Weights of a small GPT-style language model, trained from scratch on English Wikipedia: no biases in attention or MLP.
MLP neurons of a small language model. Each row is named by its layer, matrix (gate and up: input weights; down: output weights) and neuron, and shows model dimensions 288-351. Each number is 50 + 12 x the weight over its row's rms, rounded and kept within 0 to 99. A neuron's up and down rows have the sign that makes its largest values positive.
A block is one neuron, or neurons of one layer that tend to fire together. After each block is what it responds to, as a language model described it from the Wikipedia text at the highest values.

L2.gate96:46 44 55 68 67 56 67 65 47 53 59 37 52 55 50 37 54 54 52 57 35 67 62 51 58 40 57 53 43 42 58 40 60 60 67 27 55 58 54 60 40 48 28 40 56 57 34 49 49 64 62 34 51 38 57 39 39 46 53 52 41 49 59 53
L2.up96:65 42 61 69 57 40 50 64 52 44 66 54 43 65 58 41 42 67 38 43 63 59 46 63 36 54 39 72 61 48 57 66 67 44 34 66 63 54 55 45 42 35 49 43 32 76 59 63 53 48 50 37 62 35 55 50 47 53 39 63 43 40 69 59
L2.down96:36 58 50 44 67 54 55 30 50 49 45 69 54 30 45 39 54 30 42 67 39 57 49 40 57 66 67 39 80 55 28 59 39 37 63 57 51 37 40 54 42 53 68 30 46 58 49 44 45 59 49 69 36 56 48 40 42 65 48 28 32 64 52 62
L2.gate257:39 44 49 37 43 49 63 52 59 50 43 43 54 53 44 49 40 66 54 39 55 30 65 52 42 55 47 26 60 37 52 47 50 31 54 45 40 45 66 79 64 53 47 43 51 65 61 32 44 59 35 42 28 64 28 64 44 59 56 72 48 72 57 42
L2.up257:65 60 54 43 58 57 65 65 60 44 31 43 49 79 31 36 69 55 60 34 62 52 62 54 73 52 56 72 51 54 75 31 71 43 45 48 55 52 69 64 50 35 63 32 60 61 42 49 43 49 35 52 45 55 48 72 56 53 48 58 79 37 69 40
L2.down257:52 57 51 27 52 43 51 52 59 49 63 68 71 65 73 53 51 41 49 52 46 49 68 39 43 37 24 26 49 59 67 51 63 58 24 72 60 70 56 56 53 52 61 64 42 34 32 51 39 39 56 34 58 58 56 38 39 63 67 41 51 69 58 53
L2.gate623:51 48 20 41 39 46 74 53 53 66 35 62 58 56 37 71 50 54 60 41 32 52 46 55 52 50 63 61 59 56 49 58 52 35 57 48 57 59 29 57 40 44 51 69 39 66 59 64 50 66 38 77 33 67 34 56 51 54 69 49 44 70 40 42
L2.up623:49 63 46 25 56 62 70 50 35 56 78 40 60 46 57 73 55 57 33 30 59 51 49 53 55 44 48 44 44 42 35 60 38 48 48 51 75 61 53 59 52 49 48 24 43 43 48 58 53 53 42 67 55 70 20 52 61 45 59 47 59 54 38 48
L2.down623:43 63 40 46 21 59 50 57 38 64 55 59 66 72 44 47 54 70 58 57 50 34 43 35 49 24 11 41 64 55 38 51 71 37 74 48 51 30 67 60 50 63 53 49 50 36 45 53 45 62 81 58 33 36 35 76 56 35 35 62 45 38 43 59
L2.gate738:67 49 47 53 30 46 60 60 56 66 63 60 62 53 63 42 38 47 33 58 42 42 62 59 63 44 71 40 43 34 27 52 67 53 55 52 48 40 48 58 64 53 37 35 46 43 59 52 27 61 65 38 53 42 30 27 73 56 29 63 49 61 43 71
L2.up738:47 47 50 51 65 37 45 58 47 66 51 43 67 69 27 53 49 66 48 71 58 46 36 43 45 62 42 32 42 63 58 40 74 55 31 63 58 26 47 71 60 38 43 43 36 42 69 54 58 53 42 57 40 31 50 65 57 60 60 50 56 50 44 43
L2.down738:28 53 49 32 25 48 36 55 75 55 55 66 43 35 57 32 45 49 41 37 51 44 53 48 49 72 41 42 47 56 28 54 61 33 53 54 37 57 50 66 52 30 37 35 43 42 50 64 40 51 65 50 57 47 58 53 37 54 45 46 37 50 49 50
Description: Mostly the apostrophe after minute numbers in football goal lists (Carter 47', Adu 44'), plus possessive apostrophes, digits in tables and year ranges, and "of" after "one".

L5.gate400:34 27 38 33 32 55 34 56 47 46 49 43 40 21 44 54 37 23 28 46 41 50 89 55 47 44 62 55 71 47 53 67 44 70 54 55 58 48 43 34 50 53 41 32 64 65 40 67 50 51 24 74 79 56 57 44 68 54 54 59 73 57 42 52
L5.up400:38 28 45 37 46 63 37 32 57 56 40 76 33 35 56 40 57 55 27 59 38 80 62 49 45 38 43 41 82 68 57 72 56 28 51 41 28 42 26 55 61 51 48 54 77 46 48 44 50 66 24 55 49 59 63 35 39 61 57 57 64 54 76 57
L5.down400:64 62 70 40 57 33 76 20 25 49 41 53 69 63 58 48 51 56 43 60 55 57 41 46 61 47 43 39 42 43 29 32 69 63 48 48 47 49 53 72 54 54 60 82 49 31 60 60 51 51 59 54 38 50 17 53 36 47 50 44 74 59 36 75
L5.gate407:49 54 57 46 47 45 66 21 38 69 47 62 51 48 36 66 43 40 67 43 57 38 51 73 55 32 52 42 53 56 42 55 42 65 54 24 34 51 47 58 52 27 35 31 56 51 53 57 67 62 41 51 45 36 52 46 45 73 53 38 40 63 65 53
L5.up407:29 38 57 67 59 57 53 55 56 59 48 37 51 42 72 41 35 43 32 36 45 36 46 46 37 56 53 52 37 54 45 54 56 42 57 32 68 55 59 72 59 49 32 55 62 36 52 61 26 41 45 57 44 62 29 72 54 32 66 53 62 47 37 39
L5.down407:37 61 57 50 53 45 41 46 57 57 45 69 42 62 46 17 62 55 38 46 57 52 70 41 48 65 54 44 69 58 45 51 56 38 66 61 69 47 42 68 43 49 41 33 60 61 34 37 54 43 43 46 57 36 52 56 52 42 37 39 48 44 58 43
L5.gate507:63 52 48 54 47 47 60 52 47 45 73 37 64 68 38 40 59 63 36 30 52 56 45 47 55 55 51 42 55 38 32 42 65 37 60 68 13 51 47 59 48 52 42 30 41 69 51 37 68 48 51 53 65 50 31 57 51 60 51 65 45 49 46 62
L5.up507:49 57 36 46 60 37 42 61 52 65 38 45 52 49 50 44 65 62 61 58 59 58 54 48 51 40 28 62 71 55 43 57 58 60 40 49 28 57 54 51 72 60 63 56 51 67 57 40 79 44 49 46 53 54 55 70 59 51 55 52 62 40 57 54
L5.down507:26 21 57 32 39 51 52 57 39 51 59 42 62 42 52 54 63 48 21 35 41 47 50 38 57 47 56 48 65 77 38 47 38 64 72 55 56 49 43 39 55 34 51 36 55 30 53 51 42 43 57 43 27 48 59 66 54 72 53 53 45 28 38 58
L5.gate514:34 40 59 51 43 38 46 54 49 44 53 51 65 74 51 50 54 44 62 53 31 44 67 69 50 54 56 46 39 45 29 53 54 62 37 43 63 53 51 46 70 44 37 80 33 62 76 52 72 35 38 56 36 52 33 45 50 35 59 41 51 43 68 32
L5.up514:40 39 43 53 54 57 60 56 57 68 67 85 36 38 44 59 37 54 42 47 63 73 69 27 45 55 58 60 54 36 51 74 50 50 40 45 35 63 70 53 52 54 36 31 63 55 43 63 29 59 50 57 51 27 64 33 46 47 59 54 57 75 44 74
L5.down514:49 50 41 44 48 61 52 44 70 40 42 55 49 31 63 44 41 26 29 29 54 45 46 40 50 64 44 31 45 51 53 54 69 60 70 61 51 46 52 58 40 76 40 25 35 63 48 54 39 40 59 36 39 75 48 55 35 49 65 30 62 55 39 45
Description: The apostrophe of a possessive 's right after a noun, strongest after common nouns like nation's, town's, king's, also names (Mao's).

L2.gate80:41 62 31 49 46 61 51 56 50 48 51 35 53 52 69 45 54 62 28 58 63 75 62 55 50 64 48 51 58 56 80 60 47 54 66 61 33 43 45 42 49 45 35 29 40 39 55 51 51 56 76 62 42 65 59 53 35 54 47 62 43 46 39 27
L2.up80:54 34 33 49 51 54 48 38 60 62 55 63 29 47 50 48 69 46 35 70 33 51 54 61 35 62 29 43 52 65 32 33 49 42 45 73 83 26 65 56 37 43 54 29 51 31 47 58 48 17 59 55 46 51 61 59 44 45 60 62 33 49 47 46
L2.down80:51 47 49 57 59 62 41 65 35 56 74 49 43 65 26 33 38 66 40 42 48 47 44 53 47 48 69 54 53 52 67 56 42 52 43 35 21 66 66 50 25 42 57 55 67 50 49 40 50 65 56 48 45 58 36 38 41 40 45 52 50 63 44 33
L2.gate348:54 25 49 54 43 52 30 41 41 37 52 68 61 52 34 51 67 45 46 64 37 54 51 53 64 45 65 52 39 35 58 65 68 36 78 75 50 46 31 36 60 36 49 40 32 50 44 62 47 47 31 46 49 64 50 52 79 70 43 53 63 42 59 45
L2.up348:31 60 56 52 54 70 38 43 38 65 61 39 46 39 41 51 35 22 47 48 59 62 57 68 67 69 49 66 63 68 50 45 31 65 44 53 49 45 59 50 40 51 22 48 54 65 55 26 56 60 57 59 55 59 47 64 45 58 68 43 32 33 56 79
L2.down348:50 40 71 56 54 46 58 39 72 31 63 61 38 62 53 42 55 44 59 42 48 48 57 53 41 70 57 54 68 42 39 56 75 46 45 43 54 49 62 31 74 42 41 54 63 26 52 44 57 22 49 42 64 30 59 45 50 58 21 70 48 53 58 34
L2.gate567:41 53 58 55 36 44 56 48 38 43 37 38 73 44 45 78 44 64 64 43 41 41 53 47 42 36 50 56 33 26 52 49 54 67 51 53 74 46 31 53 68 55 49 63 67 47 62 59 53 62 57 56 42 74 31 55 57 62 66 54 32 46 53 55
L2.up567:43 36 45 33 65 38 45 48 69 38 31 35 63 33 55 64 59 52 42 47 50 21 61 69 76 60 63 56 30 35 57 21 41 59 74 34 49 67 41 46 60 47 48 69 52 55 49 37 55 60 56 54 45 62 35 36 49 66 58 24 23 32 60 48
L2.down567:46 49 56 41 67 60 51 55 59 56 52 45 67 53 65 41 61 55 55 24 42 51 41 47 75 31 52 61 50 47 31 67 42 65 74 41 33 49 51 57 61 77 55 40 51 76 52 32 36 67 62 53 34 59 51 55 32 47 43 40 30 47 54 61
L2.gate570:29 38 40 55 37 50 36 25 45 31 39 45 64 63 41 65 70 48 56 55 47 50 52 45 42 60 45 38 46 53 56 43 55 71 55 48 55 32 62 55 55 44 11 42 64 48 80 58 53 58 45 56 55 51 41 47 65 48 48 53 52 65 59 56
L2.up570:52 47 54 66 32 57 43 34 53 41 56 59 26 35 59 40 46 31 57 43 53 69 43 68 58 62 35 29 64 44 44 57 68 72 47 67 43 41 59 45 55 52 25 28 71 36 69 62 48 67 61 71 47 61 59 33 55 54 51 27 51 45 69 44
L2.down570:57 40 34 62 60 39 72 58 69 40 32 57 42 35 38 29 50 65 39 38 59 63 47 64 45 58 47 51 56 40 41 41 34 54 43 49 45 49 72 29 48 56 48 23 39 39 41 39 65 56 63 35 50 39 58 45 45 48 48 49 30 38 48 63
Description: Fires most on the minute mark after the longitude minutes in coordinates (120°29′, 5°41′); weaker on a number's last digit (1990, 2010) and a heading's closing =.

L4.gate673:50 53 31 39 45 59 47 65 40 66 49 27 61 47 36 37 52 25 54 55 52 37 62 57 44 50 31 54 13 49 28 33 45 72 24 43 61 46 34 47 16 50 39 54 34 69 51 33 65 44 57 56 40 69 45 50 28 44 35 48 71 43 51 32
L4.up673:52 45 64 52 61 28 55 76 52 51 63 58 31 40 64 56 37 55 74 59 69 56 52 47 49 50 19 35 65 38 70 63 38 38 70 49 68 63 62 62 49 57 68 60 71 56 39 66 43 23 54 46 51 68 53 49 11 56 57 47 69 42 60 49
L4.down673:40 61 43 41 37 45 35 42 55 52 48 40 62 52 32 63 28 66 38 45 49 60 50 50 48 62 57 50 28 36 39 26 56 59 57 68 38 51 49 41 64 55 38 30 63 41 53 77 63 48 43 51 41 46 44 48 51 46 49 38 59 52 48 30
Description: The digit 2 at the start of a number, mostly years like 2006, 2022 in headings, tables and dates, plus the "fl" of "influx".

L5.gate385:31 57 48 43 31 59 54 33 44 55 53 73 67 66 38 37 36 48 49 57 42 23 61 50 17 46 65 34 53 61 40 69 42 64 73 47 71 53 73 28 69 58 25 50 51 62 58 73 46 36 32 56 51 62 39 66 36 45 29 53 55 37 44 42
L5.up385:40 72 40 65 56 66 36 52 40 60 47 54 51 53 53 42 30 53 57 60 36 58 25 52 52 44 50 22 30 41 48 65 60 62 69 41 45 45 81 30 57 58 31 44 59 55 53 54 63 36 51 23 49 44 76 52 55 66 50 42 53 62 39 59
L5.down385:69 74 50 45 48 54 49 61 55 54 50 55 29 69 39 60 58 54 54 44 50 61 30 67 64 41 48 60 43 48 45 67 62 30 46 55 41 45 43 38 55 63 46 53 49 51 38 49 54 36 52 08 45 57 24 34 45 48 29 71 50 49 42 50
L5.gate490:38 52 37 54 57 70 57 35 40 56 54 42 69 52 40 39 44 61 45 40 35 49 39 48 64 48 40 33 36 47 55 53 66 61 61 44 72 41 35 52 55 51 33 40 43 54 51 45 34 42 60 43 44 46 41 55 63 34 34 28 43 54 33 55
L5.up490:60 51 51 61 35 47 51 48 50 33 50 45 49 58 27 59 34 49 64 52 59 75 43 27 50 53 47 75 17 52 45 58 40 65 35 59 52 67 37 48 27 48 43 43 52 50 41 65 47 52 51 40 46 58 51 45 40 70 37 50 28 45 57 48
L5.down490:59 46 50 41 40 65 45 49 50 54 51 15 55 51 55 52 28 47 54 57 45 47 70 45 56 65 43 44 48 64 59 70 47 23 47 46 34 49 42 35 44 62 61 33 32 51 56 58 48 17 38 33 51 51 51 77 45 55 52 62 48 53 34 76
L5.gate551:32 24 24 50 47 75 41 60 53 40 65 41 52 50 45 57 72 41 34 51 61 20 43 56 62 42 70 76 44 63 42 62 31 70 34 62 50 47 25 38 70 53 41 55 28 52 64 55 55 54 62 39 40 48 59 39 52 42 47 36 44 56 28 53
L5.up551:56 49 51 58 54 62 46 61 49 44 39 35 44 39 46 50 63 54 45 60 79 39 50 57 51 63 62 60 57 49 36 62 54 62 59 71 69 61 46 61 44 60 64 46 61 44 39 48 69 46 58 35 51 58 49 39 31 40 36 38 57 70 74 37
L5.down551:67 51 37 54 35 43 54 57 45 77 42 57 32 58 56 44 52 39 47 54 42 63 39 58 64 34 46 52 68 45 61 33 51 57 55 49 45 57 39 35 56 56 47 43 35 58 29 46 57 60 60 31 60 61 48 45 58 56 55 30 52 52 55 49
L5.gate676:58 62 23 35 43 53 48 35 32 58 59 52 75 56 58 48 60 28 62 36 38 47 26 43 35 57 53 69 30 53 56 33 42 58 53 67 36 46 47 46 48 57 47 39 56 45 56 36 60 31 65 43 49 65 54 49 39 62 59 38 73 40 33 54
L5.up676:39 66 40 41 48 55 74 43 56 53 50 58 66 42 64 40 51 56 52 53 53 44 52 54 57 48 27 72 57 32 45 35 27 43 42 40 45 53 48 58 36 45 56 32 37 36 56 55 58 42 48 50 66 39 43 42 34 55 52 23 52 37 33 38
L5.down676:50 62 61 35 63 57 62 61 53 67 57 64 33 53 57 48 54 26 56 45 65 35 54 41 61 57 40 53 43 47 64 69 58 25 32 40 56 42 85 50 66 65 58 69 62 48 48 72 51 38 47 48 49 61 37 43 47 38 44 38 40 67 51 53
Description: Mostly the first digit "2" of a 2000s year after a day and month in dates, e.g. 19 February 2007; also mid-word fragments like Bon-dar-evskiy, In-don-esia.

L5.gate39:60 23 71 51 32 21 35 55 49 59 48 68 52 53 65 45 60 55 19 40 46 39 28 44 54 57 49 65 63 41 57 36 40 38 55 44 27 45 56 53 55 38 44 36 66 40 36 47 50 62 62 64 57 56 35 80 52 50 63 44 46 68 58 47
L5.up39:56 49 54 45 26 52 75 54 40 34 67 47 70 50 62 41 48 27 47 48 41 32 44 47 53 33 47 36 34 51 46 49 50 36 55 50 49 52 49 47 72 71 36 43 48 53 46 38 27 71 51 62 35 60 38 45 37 38 62 40 36 54 45 38
L5.down39:46 81 45 42 59 61 53 52 48 63 40 53 52 52 54 48 68 44 49 39 55 60 60 67 58 68 68 78 73 50 68 52 59 50 54 49 43 47 72 59 43 18 31 49 54 54 57 52 48 44 65 59 71 49 51 32 80 50 52 28 52 50 47 43
L5.gate481:53 51 58 47 19 41 74 50 45 30 37 48 51 57 18 42 50 38 41 45 48 34 48 52 62 45 14 41 38 57 41 36 49 69 52 46 33 29 45 48 55 48 38 48 56 57 71 63 52 59 49 37 61 36 45 47 28 27 37 48 48 54 56 52
L5.up481:55 37 58 39 30 52 34 46 52 25 24 52 44 45 57 50 48 48 31 63 30 45 60 26 57 37 44 60 51 41 57 34 49 60 60 62 44 45 27 30 41 48 40 60 61 73 41 57 53 53 42 40 52 57 46 54 65 46 48 40 29 40 26 40
L5.down481:35 39 59 50 43 53 65 44 58 57 46 43 61 48 76 57 37 67 60 12 71 53 61 46 56 49 41 42 51 66 37 73 35 54 43 32 50 68 41 40 46 55 62 46 35 41 66 63 58 56 42 34 72 43 39 33 50 51 48 56 43 41 69 69
L5.gate622:51 44 45 36 55 54 27 45 61 62 62 53 34 47 36 48 47 35 50 47 73 54 46 35 53 39 63 44 66 42 46 52 52 46 41 73 61 38 64 27 69 49 39 63 49 49 58 60 60 45 50 45 45 59 33 55 70 61 41 50 37 52 43 54
L5.up622:52 46 53 41 40 51 33 45 48 48 40 53 45 42 31 52 41 25 63 49 61 40 25 53 58 46 40 56 54 45 67 60 25 41 59 58 45 32 39 30 52 35 44 56 56 67 58 63 46 58 41 68 75 59 47 50 71 67 30 70 45 43 34 46
L5.down622:41 29 55 40 67 70 25 46 37 55 46 48 44 59 62 52 46 63 45 52 57 56 33 33 25 36 60 69 46 59 71 35 35 37 65 40 34 36 58 33 65 63 68 34 78 56 35 61 38 66 54 47 57 41 62 45 54 55 52 34 28 54 44 49
L5.gate643:66 66 64 48 58 51 44 35 46 57 62 38 46 59 52 45 66 45 39 43 33 30 51 53 61 56 50 43 68 36 14 52 56 69 59 44 30 76 56 54 66 66 51 46 54 53 55 46 49 69 66 63 59 78 40 42 67 62 29 49 35 50 44 46
L5.up643:41 42 47 58 40 53 40 36 44 74 59 55 46 43 43 43 41 47 38 69 50 62 52 59 52 43 46 44 39 42 23 51 59 39 50 46 52 37 48 43 42 46 33 54 39 59 68 60 77 55 81 42 52 41 59 51 79 63 61 49 29 60 34 45
L5.down643:36 44 59 40 51 60 53 41 45 36 28 72 57 80 42 59 58 69 80 58 51 43 68 68 49 38 44 47 63 51 61 56 60 50 34 60 57 47 38 50 49 65 54 38 55 57 36 54 45 55 49 66 54 52 52 45 47 64 52 28 55 49 50 54
Description: Short subword pieces inside or ending proper names, mostly Spanish- or Romance-sounding people and places, such as Orte-ga, Bote-s-cu, Madon-na, San Marco-s; also occasional mid-word pieces of other words (Penteco-s-talism, Profe-s-sion).

L4.gate532:45 38 53 41 53 52 55 51 40 47 66 56 51 53 36 28 53 64 51 23 39 36 41 47 50 57 45 43 40 44 49 51 54 44 71 43 32 60 67 49 50 45 32 27 65 41 66 59 56 44 34 46 65 49 28 43 49 54 54 65 60 54 40 38
L4.up532:34 24 61 66 62 65 42 41 68 61 59 39 33 41 36 31 50 51 52 72 57 40 50 52 32 58 75 56 39 48 38 67 49 64 41 47 41 46 57 58 80 41 38 76 48 44 33 41 70 80 67 65 24 30 38 45 54 60 31 37 57 53 44 61
L4.down532:46 69 32 44 38 47 41 69 53 57 60 38 53 30 52 60 37 63 52 64 23 47 50 35 55 52 60 30 39 61 45 42 36 48 35 51 70 58 38 62 29 63 53 50 44 40 56 36 47 39 34 55 42 33 55 32 51 73 57 57 62 41 34 41
Description: Mostly apostrophes (straight or curly) after a noun or name before s or t, as in Cohen's, academy's, wasn't; occasionally spaces or digits in tables.

L2.gate81:39 45 44 55 51 64 33 49 50 56 43 60 83 63 49 43 50 58 60 53 40 54 53 42 51 54 50 35 61 64 46 54 37 65 46 35 60 57 57 57 54 53 61 54 54 37 44 51 27 41 42 52 39 54 66 54 59 52 40 36 42 44 53 50
L2.up81:50 44 57 36 70 63 60 42 61 49 54 45 48 50 59 49 37 57 48 39 68 33 53 56 47 47 51 69 39 49 52 42 36 59 50 45 40 45 56 39 51 47 41 51 31 61 43 40 67 55 50 30 48 57 56 44 61 57 44 69 33 43 72 46
L2.down81:27 39 33 51 34 49 59 65 43 46 47 65 48 51 49 49 38 46 65 52 53 32 50 62 52 51 45 51 50 66 39 50 46 57 36 40 37 62 40 51 46 59 51 56 35 58 53 53 52 54 49 48 54 67 44 50 44 55 50 40 56 48 54 44
L2.gate198:46 43 38 43 58 75 61 35 41 42 66 51 46 57 50 70 34 51 50 45 32 52 37 47 62 73 59 47 28 63 64 37 50 67 52 56 71 58 40 57 42 57 45 77 51 45 48 42 40 59 44 56 41 37 55 56 32 21 44 49 76 31 44 40
L2.up198:56 52 50 46 60 44 61 35 54 70 69 81 42 16 59 55 45 39 49 65 47 44 59 59 40 46 41 49 53 57 30 32 42 57 46 58 48 49 74 53 52 63 68 65 70 61 38 49 37 61 37 41 53 45 37 48 43 59 41 55 36 65 57 41
L2.down198:73 54 60 67 51 39 36 77 39 49 41 38 63 31 45 48 40 46 48 41 72 48 42 40 42 39 43 62 42 42 44 52 61 48 62 28 46 74 37 60 43 76 57 53 34 36 68 52 37 63 49 59 60 43 79 70 37 52 48 38 41 30 45 42
L2.gate454:57 69 32 61 29 52 78 36 51 46 62 59 55 48 50 41 44 61 35 72 34 51 37 29 71 41 66 34 38 53 34 37 61 44 67 45 63 43 45 68 57 18 56 51 50 45 49 38 46 50 60 20 44 58 62 37 74 51 48 41 44 28 58 47
L2.up454:40 44 49 54 51 67 55 62 19 49 48 48 47 51 76 55 33 71 38 46 50 58 43 55 57 35 67 71 60 42 47 38 50 45 61 51 45 46 40 44 50 45 66 39 19 71 48 50 45 54 39 55 52 38 57 52 54 59 46 56 59 40 35 58
L2.down454:61 55 60 43 50 62 28 29 40 41 28 50 58 47 55 71 55 50 42 57 34 58 56 35 59 61 52 62 66 41 51 40 42 34 44 40 72 45 51 71 29 22 58 55 33 49 56 46 45 53 55 26 46 54 62 39 47 77 64 29 49 63 52 56
L2.gate659:70 60 39 48 61 54 63 37 36 61 47 45 49 42 50 40 58 40 57 49 47 77 72 60 55 53 70 45 43 40 57 29 38 51 27 35 50 56 41 60 64 39 55 51 52 39 40 46 53 56 62 48 27 75 41 44 44 30 49 53 40 60 55 42
L2.up659:52 25 38 52 65 34 54 36 52 52 59 71 60 64 58 62 44 44 46 56 51 52 48 46 49 37 57 50 49 47 45 58 51 60 55 45 57 57 54 49 51 60 55 45 44 42 38 57 56 41 65 60 33 47 33 58 30 50 19 65 28 38 61 69
L2.down659:41 77 54 36 44 52 36 42 53 53 61 55 44 42 43 72 32 67 61 48 54 58 30 55 62 27 40 65 69 44 45 40 28 35 45 54 42 53 42 51 67 49 50 33 36 60 42 48 42 49 48 42 53 42 62 47 63 58 48 45 44 74 58 47
Description: Fires inside written dates just after a month name: the first digit of a day or year, or the comma after the day, as in "May 2|9", "March 23|,", "August 2|017".